From a checkpoint of a small transformer trained on Wikipedia: 5282 steps.
MLP neurons of a small language model. Each row is named by its layer, matrix (up: input weights) and neuron, and shows model dimensions 0-191. Each number is 128 + 32 x the weight over its row's rms, rounded and kept within 0 to 255. Numbers have three digits each.
After each neuron's rows, "fires after" lists the tokens most often just before its 100 highest values on Wikipedia text that the model never trained on. A number after a token or word is its count.

L7.up342:133184157119098088130082145153106133163135124173101156123115171161182107191151102156113111102135199149037064113116086125122096120152117133156087138119099103188075141162126129114117199114191111066136123098096153127097166153154133121139096112124142192098135137096139146108136140143101148157113130117087126081148142130107095162143137121090148135105118137139113110097129094177125156133109100158167140241132189080098103122105139171174119107153127116160121160106087122125159058126076120101149087080140145157102110093114128120100115146144135172094069158141185159121063087200079218122
fires after: " L" 37, " l" 12, "if" 7, "or" 6, "ar" 5

L5.up146:109196095154097091117141151128114124103053150157095157189165059133140103191130152155148115072118114080131125143099075095109169120087097059139135139130101100151166126117099108211142177082142138139145178107128135112122127110090200138142113163139070100191079166104102118109119154160170121159127139135131105174077132121165174196172120122150126119159141131125092141158167068130100101134114106040125094134108146090135109140133122157108127117142168114183087153123146202121115111126117164149137115130192132167095115120179145120117147104079115151118086068142037105137114182128177088146
fires after: " " 58, " Ass" 6, "1" 4

L7.up49:121151098119071124129131124135176041118123156132118154085115099087179134139144138126089103156083151141141100134114176166106150146140163173080194058134078108116166131098111131132181108103122089094116063094114115150104180134073103096140140102150155161149135170177131141099118139128108083135069107136166159089125187115120153177134121138182102098134156105103134183167112102130196116131129120159174148147153126120120175160095136106114169146106125071084135122124126050133089162145125154073112162157164083117115088145195145132118187156098125088087078078106159102187178090130195145054
fires after: " m" 22, "ot" 10, " e" 9, " c" 9, " h" 8, " H" 7

L11.up725:167183090083047139107096159099136132069146137155173144143129144081064152132153160111144112147113130159188171170080125171091149111138228105133116171126163110146088099117135137134139166183181116091126135167115127148082160118143114122059073128138163190098154116172120156133173111123115144104082136086092165174129128146055121090132139131095131131113156224133152112142140145130084102117126147062143157117120189110095170113122107144125121082092134122115134128136175138117062077113117091091170111149193106114110111105133074095139115123148124068129153143156107189060150112139186107106
fires after: "b" 26, "1" 10, "us" 9, "v" 9, "." 8, "s" 7

L8.up751:163050140117103094151148088129183160107131181131147166097144069108100114136135104094139090122113177123164125136100143114142119094136125124207134116137154178102244115063143180199146111125170074114146178152159124157109152177139149169193101106119184149072094118122125133103123169133108117128151165168134107101148104136192115091146147121135147149175082144125099113114154155115104068155128075045074130114084146145069113112162118125153201130112061116131080128135189135141127118131084206118129161159147106128109129161081124108104148152134084153114088156089131110110107104108121165119
fires after: " G" 18, " inv" 15, " g" 12, " ass" 6, "v" 5, "b" 5

L9.up410:146127077174084081099065113109158098056152175102153179129134124138118181093131175163122149103110102125160092128139133100139168123100133106112092169123188121115152138129141162133095212155122159110105183132110127131106180148165122138153088187071219134092106095103150116159154125049118142143095067116142105096138153155057105046141115143118120124106108127138143173165173126157151121128180165138145123119152120132101138133135061119124170120135134135119091077099157087189109136052147159078111104137110103138141101132150126093094085146126040108186130109139127127128133147219118080119
fires after: " f" 25, "el" 7, " s" 7, "4" 5, "ro" 5, "ug" 5

L12.up492:116129091184114109100095104116141130087133134045103152079152139137142134101116161170129105037111103181127163161204145143198149142097099132116136094124120138095182113074146150144110112148073067099145116130160103192144136091173147116093153099103143068093191097144151128185080178119133112085178164117146163097115143118118179132118130078104131191122123113060180074134134072106161121166094084118126110155115110095131121119131068117143145149115096134131117136107078132145189108088144130139178189114143127151104148141128146081132171205095127129212110111177181099114111139142151109128
fires after: " a" 36, " the" 13, " The" 6, " A" 4, "A" 4

L7.up578:142068116168121126148137129122081081177096151101155160157122107134116119111134130157162105168206120237141183089070156130073146127123124107148129090107129093080119146132090158123134166069104150086120151142169094157159123136127118141163108134077131124153128091169115137101098174088153170128178168149134134112127148131097070095141160076116168141147143105184131088119099150180105074132165128082149084176140136139161165161161151142149184105093126110118121135077148076179151128103136074192123172152064128124145140137057112102098179040183140171095096125126079099113119118146112178138
fires after: " c" 20, " C" 16, " G" 14, " g" 10, "im" 5, "c" 4

L9.up164:156113113109109121142101112134143132089173112135097172139158176116184188161082167135126073159154146109184089071149136079166126111110067155109156156137127108159111138159151098102125153133174149150107061107213186067107062117153109144070135166128151115166115169144181112106109101123084118133137078115157188164168149116129149111084097087125145117199114165080111186136030082104125177085119094122138125128115134100118138133082131135171096143169132118114099145133142128127103153145145082171130090139110145225149148175147178115130153154111186107152081095114117066142158096131114129117
fires after: " E" 17, " e" 11, " w" 9, " We" 6, "ro" 5, " W" 5

L11.up678:125127134112148134160106164156160106136119132108133205114168138081086105097093147060130169156123178153066100055102083078128146149130138118148187150111137160140120092100141149152129100131158140134120172151171064176098110195119076091054077160092083133134149126088124119151134149104167132149067091162151196145120098125134081184095132120163129149154136080176126163118141065139115126186090111098128058135134171180166122128138134160101121120083083116161139169085137178098132133098145132167178149124185164105139095127147140144080124194143185157137092078112103049123131127096128126132
fires after: " |" 51, " " 19

L8.up268:141132095112152142141133153114111097177167117166134173108125105150133071161118079151172110093126067135154069040146145175086122184165105125103115157133101101093099098127107095178122197123128168088179172180139121114147185088073160152133121114173186151136149089098116132134094106105138108124142144133143181125167082058120146109190141169043166103169091159161159123151155140164096157120140116131136064138118125139127127140143094118157143180109078096128128134139096211089171140066129143138133081070105082093165114102148137077091115136124178185074123087092119100117138132106143147097
fires after: " the" 16, " at" 16, "'" 11, "pp" 8, "^{" 6

L11.up624:135115146148151130143074167132132105093127173096107136047118138157161087138168156083160180126118188075158143065121119087157114118175139169063126099157111150148120162156134104170090123114116145158151133133121133176087192065098140161067116098044128117103172152103133183184079107137139062113115133137127140074162188127208157159113051125132110112110133123063145148147090118118132183164117092154154144145166138146085175114131110145116089114156117077178093090135165126072146172140153116120193127155153137140101081120152078089074130135148170143123120108131105095105132107111137188119
fires after: "w" 27, " w" 12, "or" 7, "ver" 6, "n" 6, "b" 6

L9.up167:139109092156208146131172122079057157144127154146171192061121113115101097124114157046123098081124149148058093193072154109124130137157151101134131080157114129115126083126113152145129124137086128071195135136151144066154165051128150170137076150115175125067174103115159159161093115136135148128169146147174128121136154085146184153155134125114180183141137079136161120121146086134211175132110158119187157104098158137080137114143090131123134140142162115136109133102107127158162133139060162129081088115142074078111103146198129119099145149110099171097129115140157127120171142144109063137
fires after: " D" 24, " " 18, " of" 16, " d" 16, " n" 6, "-" 4

L7.up135:141114141146165136113123081094172118052135123101083063059170101123222107164188162114172143122104140168111146141121155138158077119056080111178155131127136132130142119124120115140152137152106166103179081104104161155133135153068135095072119118143131125145076091189148146158104158155168084096131135143121120069128115196144058134161063147113117097135133110062135099153101155065121140117136136160151084126123159101084136135122160142151087138135128096156135207080119102128196135144144132106111162145210094104124181173131144113111139088138199073133129136165185141139110101123095113103
fires after: " d" 16, "augh" 14, " (" 14, " a" 5, "n" 4, " z" 4

L8.up709:138186097145142133136087158094148068134121148172113154118165206198144137112149097174084164114089109129082066094101133093164109118143132118165107116156117129110192147201089099136110052110148101151110175118148154132073065088125127134114148161142123123142119174114127110201128144116146126180154108098106111099108168122135128173195142123119150123138164085083101154174100127168120115063119198124180104157128144069127116153055123131122121128166136140115056122174121151137191115144134141057109102135152134091093119204098114132091121109144111118141048070111136101138184096161146107122
fires after: " Ch" 22, " W" 14, " E" 8, " e" 7, " w" 7, " M" 6

L7.up638:121201121150095138108165159132128133128093147129136180158122153101093037145118148150144092157113103076202160090141136138135121175082144112110141158127143125156045104125091068169151105097164149101111182160112161097161142065079129149128112140068163129050101157160156084110150086119167173058137166074130131112139191157142135116134154104143168109136138125107114192131200068132129098132139180137141108132114132166143142137123139099080155166131095176143139205102159054118119155124116141109145100141147077120095129090114156185105080114141118085200094094115110132121136075160112105120
fires after: " ar" 20, " cr" 8, " Ar" 7, " sec" 7, " an" 6, "al" 5

L16.up365:133153167114156187129106126115088111106146176091135106096176096177098128102143126127194131091180148142118126146149081102093137082177078114120109128166152102115131121117139109149133147067148111133122067145135126086071101119161169110050095058108150111110106137067084127153156126146095144107157182144085074093099118122101158098121083109185133151099146136128058132154154163128143146095078149110137122090141111142157101139182234161164150118091172136160081221154147150133139124160120108059131152178098143083155092135103118102126129219104143142160122133125107151117164103185090132171
fires after: " " 88, " −" 6, " (" 4

L11.up177:124093103119135103184147159162098120125142113110112095103100083136129186131089072088103151130104045118084162126166117146107152047142111120083144132147086143122108072114132084193121132121166102101175166113102157133185179151131164101132096118175106130116165098080124166165178119154113187071124128070182148135146104129105082123131140124105145123116141128121082097145074112181186105079113053106121134157108158189115121130099123172092117094151188120162130138210139127138110116176072137157172112157121112140126113136113111176074116155139175124161158103193156139151173103084101183068
fires after: "," 21, "m" 9, ":" 6, " As" 6, " eff" 5, " H" 5

L10.up171:117118110170124168097095083162150131161160132091147105175093113087115132151157158183090122096150113112134129104141127036165161125114111149132149090157160103164177144168148180144088117136111165108104154183180025095107120114133111083142065193132170069121111168090117108129146105171112094114160172113110117101100035115170130151103184133095117109111127155153126089122112111142125142141128092161170159117177154189160165151138098138107087151126143148106135142118104119117060146101162163162162110139115093154089122154088063125099115092180125100138082142168111201142087168192086093094
fires after: "it" 11, "ou" 10, "our" 10, "at" 9, "in" 6, "er" 6

L9.up679:134113133137106173110181144204104124146126145186138129172134103048068077143107127162125206141122133167154205152181106110137145099116112125067125153123134102170122063155098131155115125128144148095166135132122171116122140130138141109141155185123137135136108170133132127113114057141127106099081095116100126153150130042119082116135090200154144139123120125136153115083109092119140123211137121100156086101127123086087107171080066129120175153103120162153126140128101118161133140157155127132133078108161046150119117134106072115162064120155151042176081108140082193154148140157193081105
fires after: " ar" 24, " Ar" 17, "r" 10, " sec" 6, "ec" 5

L10.up520:125073116118132178109130108115122144105101129122115138109190118157103166102137108134108122149119124134151202111094155108147063097118094131177103154145098124162153091164131143098157102084133115134099155109128092144179140158060023172083150146128045186114120148177088174142102137096227183149125141141130144120092114125165157202106049167136116169117091149135149127131129128229158075101099128186163110127122144112155089145078109119112102095112129062122184148164104139151160166132053150177142148111147133102112128090121108125154103182125138104126128126168082169101108107136105116141
fires after: "ag" 20, "ch" 13, " Ch" 9, "umb" 4, " ch" 4, "|---|---|---|---" 4

L10.up721:218168122191145118068117139129093132169094074158159143078132143145138098128166097170140162067105105062104105129116077131163116124127134103141144129138063103140078130175133096167101119100165158131134134106172161109137132129182169105135102087086156122141127125089147114152111085149155138126119149118158188105180154148150115130102136113102156136113125129089101120113141191081150176055074177097186129055107121136166133096104099151054108132125157145121155147118115168096163070085138222090166081099087083095126191193144133160139136137164133112125128085082115138172123167123165132155
fires after: "t" 16, "en" 13, "et" 12, "at" 9, "ent" 5, "n" 5

L8.up367:113169078111239076176123130074123151116167148105130126116117171122108191131119125158144148130091141094105151158125145119112130131135095109119108094125129110076181075094124100157157091167162109103102151111127108134163121126148125167121132118109153210150155117143225194148177153075176156104112120127199080097081187110136168134144144116123121147108101152127117072102146075123082083122084145143111109091135139156083148066134107111146184124202127098148136132133061121132136192130084113092097058103153126170095141137172087114141138112131185110066121134094178091130139147105178132117
fires after: " M" 16, " S" 14, "M" 11, " K" 10, "S" 8, "f" 6

L7.up534:172113095144157131121118110139070130182162169099156174144119145133112115153100107079132056124135130136189097178150137157129166099113133117070136095142152090091140087156071164116111097120107089078128129126192115146203154118128129128109126132110066113157201122110172121120018141088126128103130075097167096122108143092172199130166134166113132072097139166113075119113127122165122151127096140141137120199121115076062149104107141080232105123125140119122124091143090096080168176163145060133117098150106111110122179110098081123145169122135172146145126073151139150138156155111160158146
fires after: " c" 25, " H" 16, " C" 15, " D" 10, " d" 8, " V" 6

L12.up377:124104097079144093176153121115088141070123185168134164145178127096092112092133168124111156127112135102077107116108145126152136082149126124085115155192125179132140166148127111119131101179137086079131167166166127155143127110151129118063168091116111089129086175141136173133172096154154122136137145132056121106158164089140124095122141124095163168108191149181075088147116141102176139091191127090158105168135151094116105201133174138167117096092061117133130121121066139145157129121089089099086122163130113106173141142038151108131121106129145163173113081061209134147210063132139141150
fires after: " comp" 27, " l" 16, " resp" 11, " gr" 5, " L" 5

L10.up755:194110114131113137111155102133128094116116167109148106118149144157134110089117107113161102125165160090128119126061095071161105149089149134129086129141179160129128117077144207130158116144168130157134152130118162083124197173124122169122111148120112167073090122100182106177104160149101086145113202169115096126126084136085116175163117140110112124097151176173156062143143132101075136143149140082148130043181136126123097116091110149042156193193147103114080091152120144118116098112144123108139178165115082176160102157166109151154086151105136045112125129119116167048111096155191096110
fires after: "v" 31, "b" 11, " ev" 8, "p" 7, "pl" 6, "emb" 4

L9.up723:097137123166093140106105151246119074120159114101098103110120106104120077196089121173148110158169134099193182120139130064145108112119128160122131153189107143169127100142115190125106137089145173138123134083146085110070124076189105106139093206134131121147111159086133146112135104128162098107142130092136207149118158131105057145135168115159194155126162142151118110184107087156100081128108081149157106107107148170089138163147161103107074121125154115168152130099140186091138088172126136166134074131154117171114125122135145092115154088153049083066128128131162107126113166112084177116
fires after: "at" 20, "it" 13, "ar" 9, " ag" 7, " pro" 7, "an" 7

L8.up214:089156132083132154213153116057168109040111127164100122109131135054092134119136151137095099130140145085124062175130151101135183129131170122155107100086157100080151202123173120170148169158162165119115151114213130125143129107139102107138059154128146160156085139145130115080133149135125121085137122070096161157180129133129158166155094148094172150138107150177085140136131100127117072156125136096062126112070139173153164097119156072089129124131063109140129161155125140154170106130176147141118114139149113115166174123126109075158153135118142168117145103130084064081123113161140060047
fires after: " P" 20, "itle" 11, " S" 9, "M" 7, "P" 5, " M" 4

L7.up593:107121137158124126177097079157147110132148129118073105144138126163151115110192106095163100133104123117092174129113179199152118098121183209165114086145108089121181181145217096104157159131129156085152064117079146135078157173086091149149102092087161182115084122096183120209071106136157120119104184116101151111108148138129146107109152082097098133083120109074136190118171113134211142120118144195154112147110153139136139106058148151131126126129110165134107180104135140132125056051112140084130129087184120142107158124144114122088114123106102127111111163118122168140099142114076126169
fires after: " " 20, " l" 13, " re" 11, "ff" 7, "ar" 4

L9.up415:077092123143141111144115084147143104145114149152088119131135120114103167139103115173098198117175123198096140148118085142098132167141064112062119155075085143107109105147183100098129115197145104158131148103177087188144121120117105147126100159083145138119145132133064150126142131165082151095082065143179134145203170090129125136168133098154158152126162109129109107137194082113103135156059138089071064083203136137153144155156138107164154092113173199123128139071113111114152142131175123151180137092183112092056111112109127113123169155092141137136136069157108113064090135178127136138
fires after: "." 57, ";" 15, " " 8, "," 4, " |" 4

L8.up402:149084109141187176137107149150085132098058167138142107174150092140148091142117139129077119084152092161124083138119136079139137219200128118122123111144142136082101078119155095155094172120169155096165126153090149088138112037112151145104067166075106131121129096118149138129136083152174145116160147104187158108154176076118119155123124152098143158170071143161138119152170061110116140119142160182151162150133096134139160157120107114141163071129107131155083140115097171084199088101162128076164092071156145147129106085196153082088084132167160112128092064145158147177135107129111112123
fires after: " the" 26, " a" 11, "ree" 9, "'" 8, " An" 4

L11.up579:139093110085085140145135147147121118107093083183121090190206152142125129153135158177106123149099135175105112085154085185154117096181153132176165118108138104134153135135088181141116117161158117110159202191138062154149132134132034118092138111072113092156124064123129078118165117137105093167073139130113197102091167116152104139098138079154137226083156149108074121150120106125167139144104138136148163060149142136154100086147151135143171106109105144104095145074157158127135156174161136157125151099146096128163114062171123067124143114124163089124143118150127105116090139179054097117
fires after: " |" 59

L7.up271:064103109165105137126079086123120084186110110190149149107134102167140112114166103100160081154150124184133159112140107133102118153158147146172098158150110116142102101114171106104157126084066178090111089113156181150114163085190107096083121206126074140161135113173162154120091150134099152128102164126121143108141202114129087128100153149133110123175127128152150136121070049170119134145163090130172156081156173181137130179082138123094137124136088168118132090122138045161135148131086160074158160134145119148091136111065154125175156092188104139109054155180108097089107120123110094067
fires after: " c" 46, " C" 6, "-" 6, "|---|---|---|---" 4

L7.up710:118131094125178102179153120092095112147106126097105188119125133134136112151152175093192145120108167128114114118178114134139166120124127150075111146141147140124161119162181060139166102185129113093130098153063103072118105121067159140152084083164148126105118149097195183104136085119121084131160150071110095150087169115126132159098099135123188112143107061190147104180144143123094196105108120126123090148053126151134157116103204090199156104117114114137148132235100115087121173125156162113075126119163153133162073089097127114139078132112135206148118101143157100140162155105111096151
fires after: " f" 36, " l" 23, " comm" 6, " ref" 4

L10.up347:110117109095091124149117138087110174160199159113178149150149130057190046097148126144187086056153099074149119197133124154100183127116132142100192064151144146114118094142093165149093105227135152088140115153135096092194108112129094078124110127149117131172176177137164120109136128101117115164134105091108087101129125111107143122148117154090094112147098136087150106101099198141116131116121129167093078146124157132153157105095106065184170149096121105098115123150149118099146197086141165159110066141175101148078088153131102132124138098139157157171097116110130177157159172083101107112
fires after: " b" 17, " d" 14, " c" 10, " al" 10, " h" 7, " B" 5

L15.up284:138116120143177133134138089093156107107108124147126163044145155149172093120151164101145113168119176116148178067107218071070113109150135118109167131167113158122113078091105086156147121101116124169178135085128136092150106178092147158107092153108183114178113094093114162196084106127110165124186077151131144104095131089111109133168147135132137107170149113111144104066094178151112075162086146122062123124097140112124132143119140104168101073116184118190126176135101154162117137143194144148081058068105140103170171112137094155064098090151153122178167129118177124144116164175138143118
fires after: " F" 26, " f" 19, " (" 13, " d" 8, " l" 5, "ed" 4

L9.up398:152154084167177142151127112133099108147121163113131120107176172092083087103135129125131151167130120094161159116073066074120136087160148145117103154183107178133145104145165098173094164133170176153098129160110137093108114080113129123122109127105145077153155165097166149123203117118110164150159139092092107053110170166140131155158199114131146150144172085155151080115121134140103119128089103158150110128107100066092103148082168155157122139167114066110169139189106131176180163192177094139115051183134073099082138144129129162060074125119103111174115085117131156141161109165110058095
fires after: " L" 22, " l" 20, " o" 7, " br" 5, " f" 5

L10.up401:070095144066156110134138186117155149134154103181142127083145071147126149193088031113113122134191092129066093155122114140192066097168108100114191131166171163105151104100178106105146138138131131104135134114149084099170159162125074167102072128119160134145138164144148131177163116167130096095117120121132157172160192203083116115185107158107118139152071102082118113132151121146157143158099105103166136083101167133103161109097108135150093086110102111131130133129132101143119135131121112141172175118185138089059135161120138146109089131207126115099123057162134193128132120116086082083
fires after: "m" 18, "," 18, "am" 13, "ab" 5, " and" 4, "ing" 4

L7.up641:086155093129119121115099135167131100066132109139171059178085123105065056123114128100116101106124089197121169137125102111158148173136107135122141106145111159150197173093181059104158178158107167188069148101154130139107148050125137169094116121128123120109147160120095142154084170148094074122150137121115103079190126141163134079211156107114179177171112127203160111126159102160128116120101133103113108159109140167164139168115123138166104088141113089175172144163101124110091135058130080140150103111161115122171159156154095076122149087124180154175121115113132061108135129162132082131
fires after: " M" 39, " m" 9, "M" 7, " f" 6, " O" 5

L9.up513:121144106138099224103145127145109114148181151141101116124102123140132151148091180078183124078110163083108134093079146106134110070159107164092185140173084081098102152118169089167154083106180149163162135153125144066084095121110128117103163180118151191099130119144098171118121165173076139107069090095188167084101154149161162149184137150113143152091106126070062150181124097130124195082117107109143102124136138081110136190128073145111152131155064165150131151192162117114115105102132096126115122092085126163094114091150137138118158164177114165112105150133107101199086111131125130092
fires after: " W" 17, "n" 17, "w" 12, "av" 11, "m" 7, " w" 5

L7.up88:116133137141149080107116162096136128165138136160120085168128186164150084155162126071178076136123137152137157140181105125115128090165172174113176085119096111128152117073149121165152092125134136122069098131118140202120173096123121087138079158144138141139127157117105187171076102120093016111124148138113133144146151202104093100194154149172081107146194160129183133172176100130119071134110102131112149172126133182170138151153168112157102063122087145153149113161173114122126142110154115159129086102078119072152145149096124051082149098115111097138145124123149078135062100127069091136
fires after: " m" 37, " p" 10, " P" 5, "i" 4, " M" 4

L12.up727:135102137203146142138129138140151099064126069167128080114162187095148146182168104080116146143091186152101179127162105100123109132112162162106162117111139210149126089107078068142059173082146103143143158131062139158116089136162133077095175136136122157116120130092120112182150120088142089163136077076067138111086097154166143134120153168050150149134196132125173201135091120081153051163184121093159115091151094155136099106141111154144114105096128139111092105133100125098137164105134110114103102116142134129133166105128134152130160071111162119126197132149149058169125169128160108100
fires after: "L" 15, " Sw" 11, " w" 11, " l" 10, " L" 8, " Gr" 5

L17.up584:169153135147092132057125127103096159164118149144112133124154054116114104129093126076127116100106104089085167149159093147083123133125149093137163074174187117096153177145165151174144096103124096176080154099159117098159150112127107122166092090116204166154124145141159087174144099138127108103147147118105092112118166123088121144141181129153174109160098122087174198137161123164100140168157139042166123111170103056101097118154111106153104145132087122123056169113111113153109144111122125104154161114148164055035113136118151078120122094198116136108095173089059168156099173139121143173
fires after: "," 24, "-" 24, "|" 10, " and" 6, " Par" 5, " |" 5

L8.up471:138174111073184137147141112115100132074137194115196142162170173141097103128088123138157140141163148104173185147069137140115127110135126169111128100113134103135105131167137153113120143163169177087139176089173088064161138097152063151145104149150119164089164174150150111146115117097121185102138169019119097098173129116166125073155124109095177139136130112174153055120140103151131117107205153137098135126114105093117168083061049118125171128142132084102125122124137126114120144158166100113163089125137087154080133182101083159094142158108132133108094058098157095114176138098164074108
fires after: " S" 15, "S" 11, " St" 10, " B" 8, " s" 8, " J" 7

L10.up456:117136123146116147139139153110088159096094115180156115138139114133113070113145174096141153131140130167089102071149113124180162170149142129168107118158084114125173055131150137085155061158156117166146088107149085075125122112133145122134168136146153097137076127129128095124128098110141111089144054111084182120107093130167172090098161140128114131114103119094128108192184067126092151112100143157122164126144142104153149245110151167123120107159114176166134108074102138104199129142255125189088133053107101157120169135135133140092097114167068107159106126135129172092118103152133120179
fires after: " ad" 15, "st" 15, " inst" 9, "ro" 9, " dep" 5

L11.up260:079110101126134105119095151082102134138144073128200154156146115102134122108115136144117090135137179088096130189114159187087130192099129108061107107147119072148168156141150108132156087163146166112123116053114135139089095073158090130099119140166092158123148124102151132132181179115099096062062108131128118160200083095145126123155126109134112130110145157164151093188120139209163199133139079114141145119080175135083173200124112101204104155133085153125123128148148155104103186090184099110119146091161096114162100141155182063145145158121170137101107064108165096135125105118126131142
fires after: " S" 14, " n" 13, " M" 10, " s" 8, " m" 8, " an" 6

L5.up179:144151155141107111149147148160097100200148168143132119163128109178037184136165109117147099133135155119171081102184121115119064129108122090178132104160099114086167116154092133121157109120080135102141153102105101116128100044095091192122102054125171159054151180099135109153142128142141167138184118126181108110104152109131098080168171171054152120150096112107187128121092156159119150126144127169156106195107129140095117161113124176166143152105094182132176167102124138141145097130091124098164106130110127090126092211070117127178128086117134156134096174080078101157119143068123150131
fires after: " " 40, "0" 16, " |" 7, "  " 6, "1" 5, "\n" 4

L17.up464:143140162170155084134128115125153137071165123095092122062128151122119147074085144154172126159119165136118194179178126149148102038180168108128049147140115111077124102139130105103100152170147101105103149082141097081151145118153159164106137085141084106080132201067140163118117120102154174145109071139160154170092233144094176168154173112164128105154168143102161129129122184117136117096129149111107142124112153113137093133159110147162106115127105162109150054100139122131124164164142104068144161084141144090061115158160099112145108058126108134167127102103121117130127061210124134125
fires after: " f" 27, " F" 14, "ed" 7, "," 6, " |" 6, " L" 6

L8.up622:135147142167094160134167144123168158214161181152145153146114131085090072148124131092121119103123124109150137132152122129149117142182133117134061110120161135133151089158098135109136111169100128088166147079099155109132142141091141193063114185136147111163162136146157146118123134115158121125116120028159062081128116074130127064154135118155194160188149100131144117154200147087132118175137083069121147137078114132123092111107131053208143145111147116073124130141134077094183143089130111194152106145101061106118124147183139185088127143092060133099136104147091144189109148103099109106
fires after: " f" 20, " d" 15, " on" 7, " " 7, " c" 6, " offic" 5

L8.up568:153074133076144186135122103159089085120172117144099071162190130155105164197192100073096130106165078153091167172121157138123137157160098124095130160139113181073130155126150059089077102088163107130118169152145071024159117104111163155098112094152110150179177113114107086111144119141119186087139113104163068112106128141099146158133134142107143082088121134138149149120120132096116164130198150117098123177138113131086069123156148131152146133106135109100112114146139128098166118120132150096151088084137171134082224142144092139087153138111134165157160085188159136160079145120136187100
fires after: " L" 15, " l" 11, "L" 8, "arg" 6, " st" 6, "8" 6

L10.up367:085163152124117070157072153125163100111139173137122135182156108214132098157126189107128167151123165167130093109091088139104132156087114058092123141073183195137110113128115132110088105164150161142094132118153102151137166142133148085123106125121077084084123102150062105136154168146102093161174113080148159205114097136108063175126159138094112142107130112119084064153148086099163137160096102109115144079189150145151119104117147139180180147113098101193110215119128131137123129148159167130122115141102144091125125077160140083092125186097153120127130100077074092114077137149165183161
fires after: " |" 46, " " 21, ";" 7

L17.up173:176154117153136120080152204135107148161123106160138150115108142109149137117100073109147107083127112144181145223084059101159163155133077126065149150168079123133079129138168108133092152146112134103104113152129145098087147119139110084122195146172077150195155085129052085130093150093137092148186104111112154106109185129134120091109104116163098114123113074134120090115120163116105142070064145119126167206148158147098126107153092130075118116116077194139165102094091186109137087134152148108155137139129142174140151135148149081167089161162135093140175113130158184133088200157110137094
fires after: "ut" 14, "t" 10, " h" 10, "it" 9, "et" 5, "el" 5

L17.up356:136124084103164127138098144142069111147164196120089099157143040181158031150132133140188104100110170154159148127159085135167120132153122120087091099127152097116120104108112104084144135176142064151159115140111154097120110137155151127115146125153112118101145154113168082080119114138129221167112109196076108145142110170126135077072121095121146109068150116159069118167176130152090105163143087137159158037161127140086106158159088178105131153120128127196157127122173103138126112131121114107085078177093111152107096150152171122129123157129135197056123159171123116081125153121123101176
fires after: " " 54

L7.up673:117181190115150117112129151113152175125123097143117106080165117093092142106166121153191120140123102170153047158087071141134125168124115068142162128095186164103181097123098115128085095127126131129143167134100133146180145175205128197120116178145097167125129102152131126131084082123084145161190139085125094081157137107073088131170098191085172163109087105140125126146173164122074197102141086104089182132083086149143116173101069127174094159125148129148099123140083140090133138141165081147129151104091159072117180095159158143140130106078112158091174111149092149151150106101102129169
fires after: " d" 16, "D" 11, " D" 10, " add" 7, " adv" 5, " on" 4

L8.up511:127163098133005084088181116109134127092094167102064175171120111152158124158116145115154080133120193116206109121104123167103124141155079135130162049124162138144123096149190090167114152100150091151112105143109177130155110114171099083095140131128166094124128163128148076063116083111135141119102085108201117104190142162151139139139124134155145127089065131132094183110158114138142099100089145163104124159098090147122188090140144108115188138117109121102144093137159159140151115168164098180122162132172098085125061104107161170068137114142172121122140128121091135168180124105192101105
fires after: " H" 25, " h" 7, "H" 5, "a" 5, " col" 5, " vill" 5

L16.up178:159152139098156119110109083155197149091099208101077188130146112120090150089133108099111162120121149147147134123132170102197111048119148150163163138176142134094172105119174082128151113144125118148138163097111083158133098099115133145138130105162107118050087166107080146140085198110148138058127113120136182125116126107155124151119144132208097139155107153104166145073049107164082082099112089142156150136128174109177155160097156136135120096149032168144127126174133189078139116158167118150141077088154130102090073122100117156111124106144141156126089134139126045188137130114140140155
fires after: " sp" 19, " f" 15, " F" 10, "er" 8

L7.up210:098196123106170098123090126109063130142147131130089099111141133126118136117161160122153079109137072154109149201097066136139092148138129101140119109185124107170152144093089098193106136103134107105187148105157106142094148172154119161133105101126115136136115097142094118143152129179105069137100121167132167126138102126096150152121134138093134104097128137144185088151147154236149109111118208134204154075103142084112157108144108100129104110139151148053097064089126164183072079086152129141167079135139161150077076154142156186166116143098087175060177163113133114118065128141169132099
fires after: " T" 30, " t" 15, "em" 4, " det" 4

L8.up677:134130164128163137134128106136180091112116115069081090151133165131152150106111122095133158086121092111110101110099174096118142120095098104120111139104112085143126101165154141119141142131143182071134182144104145163065078101122123171164154119116145120158098101128196149141118169149066187209177070115181171119111144090083164171120165100141111132143112153076105130113105115124117138099129117109174180075120166091174112154117106141193077104134083129087125088141117143168142187150171182029120079161091152115148106098115157053081147137113120105151118095141173169167172152139122178201
fires after: " e" 21, "in" 8, " an" 7, "it" 7, "el" 4, " E" 4

L11.up734:159147125120124097129083077175153068178151165138147195096127140167098128114135112142120145187143135123074153126100127096097131108091100109124132106162098091099053152123137122184124131113149149132090126173114117060132174068110100132205140117150134183133131146105178203111164157074141118131162132174098160154083172083142150104108129103171158132149136113162168141087099108103160138071169144129145068136136144110143082158095114060088156151172092113105123154127159136125190124131118152128132038169137059149135118136166129197080099162143097087086119089155198090147126166096140090111
fires after: " l" 18, " L" 16, "y" 14, "el" 6, " le" 5